{"n_kv_head": 4, "bias": "none", "lr": 0.00727, "dataset": "wikipedia_en"}
MLP neurons of a small language model. Each row is named by its layer, matrix (up: input weights) and neuron, and shows model dimensions 64-255. Each number is 128 + 32 x the weight over its row's rms, rounded and kept within 0 to 255. Numbers have three digits each.
After each neuron's rows, "fires on" lists the tokens most often at its 100 highest values on Wikipedia text that the model never trained on.

L2.up6:136109070120131112093089123107136106146255180168122102069130149149177199126055144106055148025145115112123135111083128146088143072125165155119108090125100117065134125101144150067150099028161133128133102152148118138086060194150121155157160116128124155141181068112178071105099131154112142119161145143101107109110195104137128116140203084098166156116102051154109152120076131086128083129187098147089128132107154144136112116160115142145150125116103109097130130138138108117162149181140138161107134170162101135134123123122134175151118158149131180112153131117100120154177092144127108174
fires on: "Al", "Am", "Z", "Ul", "Wil", "E"

L2.up575:115131104161154110197054126082086059160125132080175078168183123173129102131094106105132187111145134109086122158157172173093087111108168121077168130172158142106154143100133127140149186212145200200141087100120156157119146071133091180139125075130113094158079094073085123105179161132130150152137086062085145146137066159142131069186089148144144197147135117141109163129156140101183097131116141111175111138127136149135148138094126157085171137092135155111118091123129120157100096119106073134103159124086161131101115069121126109104114121197140133129089057109149131083164143153119129105
fires on: "(", "– "

L5.up613:131157133137178051160099120095165168139131153182110178092129138227101104086127074131050173139135098105179168171152137105148090157165052065104101141155114148130141086185128086149105125150168134152086111070179083129165142085064150121086126089123098114118129194119126135124175138100142101103088207078148116146085141150121106122185075153077109117101154201166101111048124113127092139127100108157168163174174124157150166175152160132158116180110162132145100137115126124110151141091162103191060103082116131141162067145135119176110110102149142151113121152129112146095109108135146136093
fires on: "and ", ". ", "of ", "ir", "ran", "& "

L5.up531:143162097120152098116118159085133143195081127159147163084112128163126170067194095153099157167193183100145125111129122090107121149158126134082070087080091183154188119197087102168164079151110221076109155123092171082136122120133133107098121132123132102150099108173142138150077126100106084119110075154119107135109124133123111135097135132168158148121150174178140113138165159158128162140128156154167103082185150157077143153178180085123064156151135159077184116174183059122099125082147092112121137094128094111177184150111106160106091105137139110080146132087152095120128101077108112079
fires on: "to ", "and ", "& ", "or ", "as ", "/ "

L3.up64:130139126109154210155124131154081120182085068080114115138137070101134131091146153157106099142228166119085093109166091164117127115100152120136168129167148124144091201145150113129163185082152132125124119061089137169107160100111086147138165104125195180161141114140091093099112175094112113152117139086177149137211118114122145126168162139123126127142162114167137131167070156088087117104125160088130125131137132090082090119080120056155178136121145063106118104052108110136143096154120125139128100139159162147144148072166112145099162100192133174124127101093160165150123197165150135132
fires on: "m", ") ", "km", "E", "nam", "°"

L3.up817:078147072124154097072121094129154086151135179062135084123101106084116138114143182077156123163159186154130101155152082180106135124158147140119114170113191079148101101146128162140153108188115159129104113140127143105183083149088076111159127045122066097145137126122158172134152096169130169110095066098105151090116085118121132106171047122140073116080139178155074140083129138180157110187078107111102157141056136185161163092097150153133103168133135124161110111098127138144102123131153182143133178093138185100114144144146142094092132134121164136160085151143138108104116102227150096077
fires on: "is ", "in ", "s ", "a ", "els ", "it "

L3.up380:106147149121175142090076151147164153147164114087076145151113158092139129115171097112092111187120150134126109110073095176136116116146091118125093103137106117140078202104122141147131123081046165154141128117091159171109140072137164155120120134137061134155114091099188133106167136140147161207094134090169144163162116086150133152104157171184161178121127098121156111142140116131135071146150120111126114120171153121150098151157090145132144141132107126192105205141081148139118024139129089067105076103074120138058112082117128121078100125108178146095191119135108197120198105108123116183
fires on: "| "

L3.up869:172114153178164160150110143124161092129084161075189151115130139101110104104175122153139167142122103109167133139089203130140161199132147058160081068152088077197082057148060145117148052080064147136140102097116133134119189123119154128117072119121123139131140114086139117038101172103172146152112119103087164100137096167131133114107157138192099134177167122168126087112094160163113132122170131072161134106163163101081146123113060175140123175107123139126137113148121143143087086109080161128123146106071127119122100139157072097109074131124155169078115120117118131203125100123105193202
fires on: "place ", "released ", "against ", "featured ", "born ", "| "

L3.up413:133190125131139132117102057089116052106119169172089088151172082133120115136135081103144124090126146153153164061108136096168141068147093113215117196135130108140143171135154088116113145222138170145079170153084157207170129119101094105142181111141146169097163133103127128125099150138173142081104112142186192167095098144131116119131110119057148168141154084152155152163121125091110125112145141189129149085155173123134159153122076117116142112176081104146111105111076147122148109069155097148085162161143142145053113121113137142179087125162153101191100166154189153135126088129097124170
fires on: "; ", ") ", "\n\n", "| ", ": ", "- "

L3.up6:103115136144149112172081093123102068145098113134129124168177131136142099115182153140139109132143121138117143068193145177122134148126062120097070119147060113136135132109163109144124179152043081198081124078108181153137118129136114162114101156092162147148082139148108039121126128128105101171104115131094105125097144100085104183197136140109123151139143076097150180144138069098071047119130032140116141120086107065074144158095130112133160167140132105169148147121125143153154111120126058174150098105112157092077120089152121122110113137136095144156129133154112157087152123178154147090
fires on: "| ", "re", "/"

L2.up372:155114096087158170092146146148109155100141119134123087129184129139142187130144134131128136121140106125156145120116092095107148122146101132147084121140135122157055183099096175126122166134110154145159143116082119146127142110196081136036100137084134119082112046136121157150108125094120158132143113149127114130169146134134086163156136104137152094156145146082207135145111136206142095162139145159174204105100152157116192190060094147109107103046172122086073164122147081156104132138096128101126078066092101123109100166109083135104032103097185120157164124142127111156135105147174130152
fires on: "Rec", "|---|---|---|---", "off", "= ", "\n", "can"

L2.up271:136187170094085145187161168115078126156134104178055100105147190144132145141129115143150118149118170134134133051098115126135170126126129139072058128082120114145097108115152070114184130104150154147156137166147137083166116134093140159111087144104088122101155150172121045086117115140144103085097105111139162109067170114175146187167122186150208137062140129120118093174138155147174198121113175064117076113084104156156143146115141084100158161163171080147145094122130094131145105129146148096054171131202152071119118116065114155084150171159094132149110093097084124168119150126082098128
fires on: "Sch", "sch", "de", "Batt", "marri", "W"

L5.up340:143163093163197111141107131130148108114136129041093056132203125131145096153100131122143116149129140154147101110149124112120116179135136126147154040090124025146099171122156161172153097186064113147110141115114158130129108073125161164128099124123147178148098073081113081102175172106142183170174121101140152118099068134131143163103120153119185067172085109144112156125136120182135121151124175107118104119091165149092150116097156106117171111113117104114122101162112141110159128097153096070149127193109112121034133110158141132111148148155120135102114094132133155155186167124142115112
fires on: "ec", "th", "qu", "UTC", "}", "("

L3.up504:122143066146143146090136096160134093112127082064086162121124076148130104118148161123110105170122100121153169101124140127090141156157060151155116064088100095165120145098209118155143161106091160208154116126122141088073105147113157134158151150117153159096145128122166090133120116136121179160095132108073117112110116148102108190138154140131151135133108081123126109112165180123152088123187098027120036109120128131098166115130101126205104130161105110154098166123178124155156116162136106180088089117126152144109124124086137139045122181106114123141181153140145207091124183100100115171
fires on: "| ", "& "

L5.up507:097201138107138158169113122174135102093155156088136140088138108131112157129152160101103108140106130130121161164063128146130146130139040081159108126139106144093139163122053166091118155130106142088131109126103060115169141182080080147111158095154149123136079155091109145084135118122140105203082092200154147173109114145121084134198110124102151115148128137156157094082177164172146136087163107104166134093146122112103135131111111144131129164166103140158083153143106123111170057125184130130062115143100148093091132174111102105136077048195160131166126134137080173110174125137146093156
fires on: "| ", "; "

L2.up1009:133166142123136168145108102080145140109126114144110120178146092177109118119149154185101127097143092075106172115105114100139165169074058172143099095123101109146113141148174142158156105152058164099122131112078095131153150118117089166087133070111151142078106114089104108147175125217099191120108105146140063093132135151098109130119111128123189198117153106135117152127133183121112173118182150063100151133199135165161189136140109159141143136143106165147102115092156055061101079111087116100114107098112127175133147151106070081131086094192158101143166157119113177116109088104091119113
fires on: "& ", "/ ", "=", "Summer ", "−"

L5.up36:126144152157117150134122121158170072171107163109122159140083125137140137075126129091093121133169119106121113164115131103120112123138087099166108133133105136096173145161093057140126182159135105138163085126130157112108154153073128160105157136184180152150113151110089086151112180097166091151098107161147090138073134107129122205132131121075187103121107123152170112089173124095136120135157119089187114144105123119056122109101178114187119106114107118087140177111156135136165143150198186136120094066082177161074136151090181133109153100167165100147110122096120159058110119118122081152
fires on: "| "

L3.up717:099117135091092120134179124073080141120166159153175055135152125124098184104114171098149142083137106148105146140114143116156116148092114161132130134114142095147154141159142102142120200123169091142166072114148119154127160113107113104064131174132174147092130139113142178157082099157133092119154191133091200143084162137136124151100105169093168141112145100103134105156077122133136144147132104082138124139069098218184128066111055106147166171173108103110123099071175141138065069106155137124130187145062127096130114134091078174139122175142138132150167141104132131089114121103111190113
fires on: "ever", "there", "contr", "po", "ther"

L3.up0:154115148072147139145180137167135144138161126130091158048163104127149127133149142156149098101179091107105095077104151143112161171157128131076114100158142117160108098151074142101109146131111161153097054162056061148092144132162119076104110112134144138114140111131095053151109132119149170140105113157074167141074166115136128154158106128136142087121073128174104161072140077218147154142122109146183126154083112125049133081128094105162154138086161109174059136160173178130123068168140103127158099096080135188151123152075045179117132133092096141126148102131113121142093151125085117153
fires on: ". ", "D ", "No", "= ", "studi"

L5.up435:100164113120112133134134189093131213084102199161075128155105115115111097081109152163094120107138103137175120114114161086099151154090140147129105149115112159113078138101140113118108093096140115179095148165157168110209117102148131124146142208096141082083091155091129139131164169154102163088126174129139128145080110113109099101145145145166075111075120160142063091115118129100127084102116110080105131142143115102218150181158132143129130143123120133070140108118165095120130114122099101131228167093126152139130137125186121123142108083172106134089136097101056125064102131129135090180
fires on: "e", "served ", "ro", "ne", "R", "Ne"

L3.up785:175133127085171167137116160146169130099068143086148086142173072139164190102135171142164129163142159107129172139115133127131134118155134089157114121137174110035125168048190101132085099148104155141103157074170108165138137137144088163171107132091145137147098147118096104121134145157123087135177126081164123134145163103103131169143168126086171140133138127058130132122159154147073096142156099139096152197090149091173124136144128056080149112119117144107100112136079152139124095144140178106152110157089060151109099079187107080149117149153093126205165116091139152153172160127106127115
fires on: "fe", "spec", "ke", "; ", "ease ", "time"

L5.up557:120151090126082126113178105111091157119151063135135116130155124128190089137081100080139229112217159178094151077128080109118149128104096170155136152083118095111122101127075100110144090174167148191183103137094128150138085053126150209168141134196123159140116084154125105116088153141134149159110209130115114170175174156099102147123142091118096093136139088156084163099104149169146180112164200180156149184086150134094128119089100158159121121093117163136100151165117138100103125114067088136117149151160178119137081162073098121135083147090157130113110104175150103105119125128146129155
fires on: "g", "ever", "il", "on", "high", "ear"

L2.up445:121171074140159089189122144103132104168131112208099155174153124149124037105128155123109143118116120162122099157089165192100110171116103128175217135122115156087106119140134085141127178138118120125122158117089115110085156146114115122159151160070104156137170173125158116117132126110156149132079181103125115168089153153114079140116145152028106116104111099065193159119088103147069143135099101199180179080121110113096087169153081051074112117132090102074126104167124121141125119103068099107145152118109084123085149128147064121144168194114136120127140211073129125178119127123120117152
fires on: "(", "| ", "- ", "ower"

L5.up439:108134162116094164113177088131120105173143099133107125138120117144163138109122127133114114195157168084119108056129125090124143150082152145141071202100064134188216126186135121172139138104115143081142130124142067156097129115144098184090115129114140121061112163172145104159127071106126149083087126142125139103152104125113125045175088105074112072149146052145099147168134119097180137088146124079148097181128171145136097132094158075131162121121125096193099078096123132089135152207154167086122144098169071138103179098103138114092084115104121107185141142168118198128137167146121147119
fires on: "and ", "or ", ") ", "y", "m", "is"

L3.up49:166130098181103187190171146089205115139156154127143150125122128126230102105161085084145067133153091115135151157133104143121112134149133158124159167124144191166137112113158102166191143114123120086102150122159174155088150112123080162133139052120106125161117138059166107112125095163169204149124091090130119148076166171108085129154127183178087100067143119142132074096194088157183112110184047116101084097123093112131148121130157105157118147144117116110097082107153089158154098128179113119098087090143147151090075124134110145099194102041141126104081153172147165145091155161127128144
fires on: "for", "For", "uc", "^{"

L3.up354:090148136123132166143093142142084089174182079106142159158091114131132182121147202098127063124128178135139121134077173086118144140129135102173118166110096153230088188130114117112152174078185130116049152095176154127134164109145132098150150085163104100102165133083094129138130152115148151142111129132123112136175154093086091149133131084153089099147100162119129164133137154156168096159100056072119142081118118189118135173152128087144118167179123121158106150176121106152186083112144128131071089086069157108105103112130099106110193173098152135151113120122130124150131039202177082097
fires on: "for", "For", "comp", "neg", "electr"

L3.up559:107135121130143124104134113147104226091209114132076137119126105113083096139131150121106101158149091144175124162148138234086161114138109123132076132115156103194176130173157134132123161100144138097173140152145071130106123114129076120146122123092116156110139026080132132127058177119125159163072119121119145155154113159096136140107159113134140129109145096152147140130136166108117166165084148100098109116166119146122143172093049165164128120137173154121129129163158132173133117133155136136176105068125066147127112123106115160091077163108160108155083148079144101121101085133136170109
fires on: "= ", "UTC", "|---|---|---|---", "MF ", "zone", "ol"

L2.up317:137132108185168110136139061110153121110121166068174159066101184073113149084095144121114124164087192097113135169109106156129103087153141119075154168168109091145154100196139135160120196115142094166132057141117167147106110121112178150157099118204150099138091068083149150154159169161156148148156110114187166112120077130059143128111175101182162120121101114123106077159097125107125082096107076119108046071130132098143186110087092092170152148181098141088116191156130115130178130090151097147130154143127120115128082168091142142149141121143156147111131142094119124117156134093107103145
fires on: "ym", "may ", "song ", "ew ", "off ", "=== "